From a checkpoint of a small transformer trained on Wikipedia: no biases in attention or MLP.
MLP neurons of a small language model. Each row is named by its layer, matrix (down: output weights) and neuron, and shows model dimensions 64-191. Each number is 50 + 15 x the weight over its row's rms, rounded and kept within 0 to 99. A neuron's up and down rows have the sign that makes its largest values positive.
After each neuron's rows, "fires before" lists the tokens most often just after its 100 highest values on Wikipedia text that the model never trained on.

L4.down310:42 19 51 28 39 65 28 56 54 58 51 40 49 56 66 49 39 45 48 29 71 78 74 79 37 67 68 38 59 73 32 49 41 45 48 55 40 77 39 47 53 28 42 24 38 54 49 57 45 47 26 79 75 38 66 39 45 45 42 43 58 48 57 15 63 74 75 19 38 40 33 58 58 58 48 70 23 64 60 32 60 49 34 61 81 72 42 40 46 65 63 45 51 55 54 49 62 59 48 23 63 74 70 45 61 72 37 61 41 74 37 67 39 63 51 34 55 48 23 64 64 46 49 53 56 57 47 42
fires before: " |", "\n", " of", "c", ":", " were"

L5.down138:57 63 45 37 47 34 37 42 71 40 69 26 58 61 64 49 40 53 79 41 41 58 61 30 68 50 48 45 56 55 63 16 92 63 56 70 58 45 82 57 57 22 52 46 66 46 71 54 52 57 51 60 62 30 29 51 29 58 66 56 32 64 34 30 35 00 31 72 47 44 72 39 64 49 16 27 54 57 89 60 50 61 79 26 46 43 39 64 39 49 31 51 51 57 44 30 57 38 41 54 74 60 55 60 32 46 68 38 47 67 47 49 48 25 57 50 26 60 54 60 43 74 53 55 49 76 60 53
fires before: "\n\n", " In", " The", " On"

L2.down564:75 59 55 58 40 51 29 60 44 63 30 53 63 39 46 36 36 69 37 66 46 63 63 45 45 62 25 37 53 28 53 46 34 55 50 91 39 60 27 45 36 68 37 20 18 45 54 55 71 61 44 45 27 78 54 62 56 63 59 79 75 49 32 66 83 77 31 52 49 67 36 51 60 31 86 55 58 73 57 22 58 43 40 67 44 61 39 33 68 75 40 61 87 56 45 71 68 47 43 31 35 68 42 42 35 74 42 57 65 46 64 35 55 73 27 55 67 63 52 43 30 61 74 48 53 39 55 44
fires before: " |", "U", "O", "S", " of"

L2.down532:66 47 43 32 50 55 46 47 44 61 51 60 75 61 58 58 64 61 75 40 67 48 34 22 42 73 61 54 40 67 53 71 58 47 60 53 40 60 36 48 67 55 51 30 54 54 49 39 86 38 50 59 63 37 64 19 48 66 40 57 60 80 57 48 49 43 59 57 67 55 25 58 44 38 12 36 52 32 82 56 38 66 51 48 35 66 45 38 56 48 70 41 52 65 40 44 37 40 99 47 68 45 65 23 62 50 36 71 50 67 29 33 50 31 44 45 59 34 67 31 49 17 42 64 39 78 60 47
fires before: " |", ",", "°", "."

L2.down413:33 36 46 34 40 62 43 46 29 41 44 38 35 58 42 67 28 53 63 46 64 53 32 38 92 63 57 52 54 69 45 33 81 59 17 74 24 49 66 72 71 76 47 61 34 52 47 74 78 47 46 57 64 34 72 72 32 37 41 84 35 56 33 44 53 46 73 42 23 33 38 61 43 55 22 04 21 39 56 50 58 42 35 49 61 49 58 50 66 65 54 62 25 54 30 44 58 70 34 67 66 79 35 54 61 52 79 47 37 66 20 63 66 73 30 53 45 56 44 50 55 19 49 46 38 65 74 58
fires before: " of", ".", "s", ",", ":", " in"

L2.down157:63 54 60 73 36 70 63 57 40 83 42 44 51 47 45 42 39 57 51 61 25 52 45 54 48 49 75 51 66 53 50 70 65 76 27 41 32 40 55 58 56 37 61 26 56 65 35 34 55 34 55 49 61 67 62 66 64 52 54 35 59 28 30 44 74 23 44 55 56 44 52 67 56 34 04 51 41 51 44 44 49 79 50 41 48 72 53 45 41 62 70 41 46 35 47 53 35 34 52 38 58 48 58 30 37 26 74 79 60 41 44 39 31 60 64 48 40 65 62 53 17 53 51 59 45 64 30 65
fires before: " |", "|", ","

L2.down103:43 58 45 41 18 69 37 54 41 41 51 59 54 51 49 37 36 24 58 42 42 09 63 59 36 70 52 53 33 60 44 48 37 53 36 62 31 30 28 58 45 31 54 54 67 55 55 50 42 33 25 40 79 58 74 48 46 68 47 64 58 79 81 43 70 48 39 65 49 21 33 63 41 68 82 38 56 59 53 58 38 47 55 39 41 57 34 69 40 47 32 58 32 38 59 44 40 51 27 60 57 66 64 49 68 48 22 58 52 78 35 22 33 60 63 54 68 45 96 30 13 42 65 55 75 37 46 54
fires before: " |", "s", ":", "d", ";"

L5.down13:74 42 52 35 61 63 43 34 31 69 71 39 73 69 67 25 42 40 48 42 54 51 57 36 68 50 38 47 28 52 74 36 46 59 42 35 58 45 45 52 37 49 43 48 65 42 46 47 51 62 37 44 66 48 66 43 44 54 38 49 10 78 75 51 44 73 86 39 43 46 65 70 48 49 67 53 70 62 32 73 68 20 27 47 65 42 65 60 87 56 65 55 34 35 52 79 65 40 75 38 78 61 37 56 38 45 56 65 27 65 43 30 47 68 62 42 30 44 67 29 77 27 60 49 68 52 28 49
fires before: " |", " 0", "s", "\n", " 1", " 2"

L4.down568:35 45 58 65 54 60 46 43 45 51 32 49 82 29 57 58 68 41 77 51 47 52 61 48 50 55 42 52 60 32 43 54 43 14 54 45 46 47 27 45 62 43 52 70 32 64 69 54 48 47 36 60 31 35 40 47 62 29 49 44 61 72 53 58 26 80 51 33 49 60 61 55 55 42 03 31 44 61 55 32 60 28 18 47 66 37 69 38 52 20 43 82 13 59 36 46 45 46 42 27 56 55 56 55 36 46 52 24 53 29 40 40 60 66 42 35 69 48 40 29 69 45 56 37 43 44 33 51
fires before: "=", ",", ".", ")"

L2.down235:82 49 58 38 38 38 43 42 25 43 25 99 61 71 47 71 45 51 46 41 77 22 49 52 57 39 77 49 46 51 41 66 51 41 50 22 33 45 49 61 37 46 18 56 44 66 58 37 46 44 52 44 41 55 69 52 59 58 36 18 62 59 25 43 48 52 48 45 12 48 24 42 52 50 29 40 11 30 67 83 76 47 44 37 51 40 31 84 40 33 36 32 39 76 37 66 58 72 71 35 35 42 65 61 61 63 35 46 26 47 48 31 42 79 27 46 46 67 59 36 68 56 60 54 37 62 42 35
fires before: " |", ",", " m", ".", " hur"

L5.down526:20 47 50 55 39 41 36 68 68 14 58 53 49 77 75 58 67 79 40 57 55 39 37 39 54 69 47 07 39 60 50 47 51 45 31 57 33 45 29 61 72 33 52 59 52 57 63 52 49 48 29 84 63 41 65 41 39 61 39 41 36 52 70 46 76 35 50 55 45 29 57 40 53 48 33 38 52 32 57 52 48 59 49 62 56 62 61 54 54 53 42 57 31 34 25 46 65 50 66 41 64 29 45 29 36 50 52 63 49 70 63 63 66 72 50 36 55 50 48 56 21 49 44 58 56 53 38 73
fires before: ":", " |", "\n\n", "s", ";"

L5.down376:48 38 38 52 38 52 52 63 62 49 58 48 73 51 34 63 39 58 48 22 45 21 56 20 58 45 61 51 34 38 61 53 64 80 49 46 32 31 53 30 60 73 51 32 38 60 56 59 53 57 47 46 42 68 60 37 51 49 57 70 69 56 46 28 38 59 39 62 45 65 46 42 21 41 00 34 36 46 40 42 41 45 46 63 38 53 44 51 54 21 45 62 36 41 55 36 61 60 43 78 46 63 26 86 60 50 60 22 41 67 32 66 56 74 47 57 73 40 47 55 54 64 45 58 51 69 42 48
fires before: ",", ".", " of", " and", "'", " with"

L2.down236:36 37 45 48 47 65 32 62 52 58 43 65 45 33 52 57 35 51 42 25 35 62 41 48 82 81 44 63 65 46 71 30 51 78 59 53 55 32 76 43 70 57 68 37 42 48 35 80 48 45 43 78 66 66 37 37 49 54 60 51 43 72 31 37 37 41 54 31 28 36 82 76 46 52 46 59 46 35 75 43 58 49 43 58 09 62 63 00 68 43 43 32 46 62 46 62 39 67 43 54 46 38 48 34 69 65 68 67 55 60 59 73 48 23 08 59 71 83 49 45 66 49 38 50 47 28 38 46
fires before: "="

L4.down160:64 72 27 46 53 23 58 41 57 62 62 44 68 36 50 31 40 48 58 67 39 54 36 42 59 48 61 54 58 55 39 31 58 74 43 43 35 55 45 13 62 23 60 40 39 48 48 51 51 73 47 52 68 55 62 49 49 22 39 89 58 39 41 52 64 63 31 52 77 27 72 60 37 06 22 17 70 35 44 42 55 43 25 34 65 28 35 41 64 70 41 47 47 49 62 50 43 52 50 44 28 18 79 43 58 44 58 53 63 43 26 29 66 59 34 36 71 53 59 67 32 59 45 61 54 26 50 22
fires before: " |", " (", ":", " by"

L2.down264:28 69 36 46 32 27 66 66 32 59 42 30 62 42 50 53 06 62 52 35 55 48 46 45 45 55 62 44 55 39 63 53 53 56 49 50 51 43 60 72 51 47 52 34 73 51 65 53 79 45 67 49 58 37 51 31 50 59 56 19 47 52 35 63 41 28 21 50 56 66 69 95 33 47 21 41 50 41 55 60 49 72 24 37 33 73 33 42 50 48 51 62 29 44 32 54 27 49 78 62 43 44 33 59 39 37 70 59 28 40 40 64 55 63 55 51 53 67 65 61 53 63 52 66 51 64 47 49
fires before: "=", "The", "In"

L5.down41:68 55 60 51 41 61 45 49 80 28 47 42 52 65 55 56 59 53 17 52 85 48 29 50 54 57 39 48 61 43 63 20 76 50 39 54 60 59 65 89 51 52 34 67 69 58 18 64 34 58 80 54 39 61 35 42 46 67 46 54 31 44 46 50 29 31 40 49 31 65 58 74 41 91 39 44 70 55 64 53 93 34 62 76 53 52 57 55 51 67 65 47 83 65 42 44 39 36 54 48 50 29 40 48 32 47 45 51 41 45 54 82 45 35 55 39 42 66 53 58 59 55 39 48 51 55 71 54
fires before: "="

L2.down106:55 39 61 46 37 38 34 37 58 40 53 50 32 64 66 55 75 55 78 41 24 80 40 64 50 66 26 42 31 62 75 40 60 59 56 59 77 57 59 46 46 33 45 32 48 45 41 52 37 47 55 55 45 66 57 82 61 69 67 39 53 27 41 50 57 70 32 31 42 58 65 37 40 74 40 22 55 56 88 48 45 59 55 62 49 35 50 30 60 21 58 42 49 56 54 43 70 55 59 56 32 47 68 19 43 28 33 71 52 65 50 66 77 60 44 41 82 53 24 50 50 36 58 25 18 47 84 44
fires before: "{", " |", " School", " of", ")"

L4.down69:24 86 27 62 42 57 37 56 57 61 49 48 62 64 50 37 42 54 32 57 38 52 62 34 59 54 50 20 48 31 40 47 36 67 44 31 64 63 55 55 44 48 69 36 63 55 58 61 33 64 47 40 74 67 46 46 37 35 60 52 37 68 38 50 42 43 48 55 42 64 47 53 22 43 33 32 53 44 45 55 64 53 81 54 52 65 54 67 44 65 49 60 49 28 38 06 44 82 52 58 56 54 42 39 38 58 60 29 12 50 54 59 50 59 52 19 41 64 34 59 47 75 73 25 78 82 70 45
fires before: "\n\n", " It", " The", " He", " In"

L5.down503:32 62 37 70 26 44 45 57 54 52 60 32 55 52 59 45 61 42 51 26 54 65 47 65 50 76 26 59 53 48 60 54 62 73 62 52 47 42 12 55 67 56 69 39 42 61 60 38 30 61 58 43 50 37 41 59 27 48 49 52 27 47 70 59 16 44 51 60 29 69 48 69 46 50 35 58 59 59 44 60 36 54 40 40 32 77 82 18 58 46 43 56 50 62 35 59 42 32 50 47 57 30 56 57 56 51 70 36 34 61 68 65 56 59 81 66 51 38 49 51 65 50 51 51 45 67 44 39
fires before: "="

L2.down148:47 40 41 53 48 35 51 58 67 76 38 38 22 68 59 48 56 56 59 59 58 37 66 59 65 48 41 55 81 20 45 61 39 71 52 50 26 55 36 44 58 50 55 56 39 40 26 51 64 35 42 72 44 71 45 63 53 40 43 61 54 23 36 27 46 62 52 10 48 58 41 60 73 47 68 42 24 47 62 65 41 51 56 44 55 54 61 27 51 43 70 60 38 20 40 35 31 56 40 65 65 48 31 70 47 61 41 52 46 45 53 82 47 60 35 80 58 37 56 42 41 51 53 40 38 49 68 45
fires before: "=", " in"

L4.down402:28 50 71 45 66 57 49 57 37 67 67 45 41 43 51 29 16 63 60 32 40 53 47 59 58 49 65 80 61 63 20 41 52 26 49 51 05 71 32 70 45 27 37 37 57 66 42 49 16 44 40 37 82 57 31 61 77 45 77 59 43 54 35 59 32 30 46 51 45 50 81 65 14 12 29 54 41 58 32 44 71 53 34 24 46 33 59 44 19 57 32 57 45 35 70 38 49 44 56 51 43 58 42 46 53 65 58 58 48 51 68 68 45 38 25 28 58 45 45 56 43 46 41 60 51 59 28 47
fires before: "=", "\n\n", " It", " The", " In"

L4.down13:47 65 52 62 68 74 42 47 45 44 73 31 49 50 62 31 56 58 56 45 63 50 43 44 51 58 57 42 56 62 27 43 47 44 70 33 41 50 64 72 47 20 16 65 58 50 32 51 60 28 30 68 46 44 51 38 35 65 68 48 55 66 29 74 41 54 31 34 36 46 51 53 44 53 30 46 49 66 47 62 28 35 68 60 57 68 52 49 40 50 58 45 49 74 57 56 30 59 51 29 50 61 35 47 68 59 61 37 33 53 38 53 23 46 72 44 47 45 33 42 65 49 36 32 31 72 44 59
fires before: "="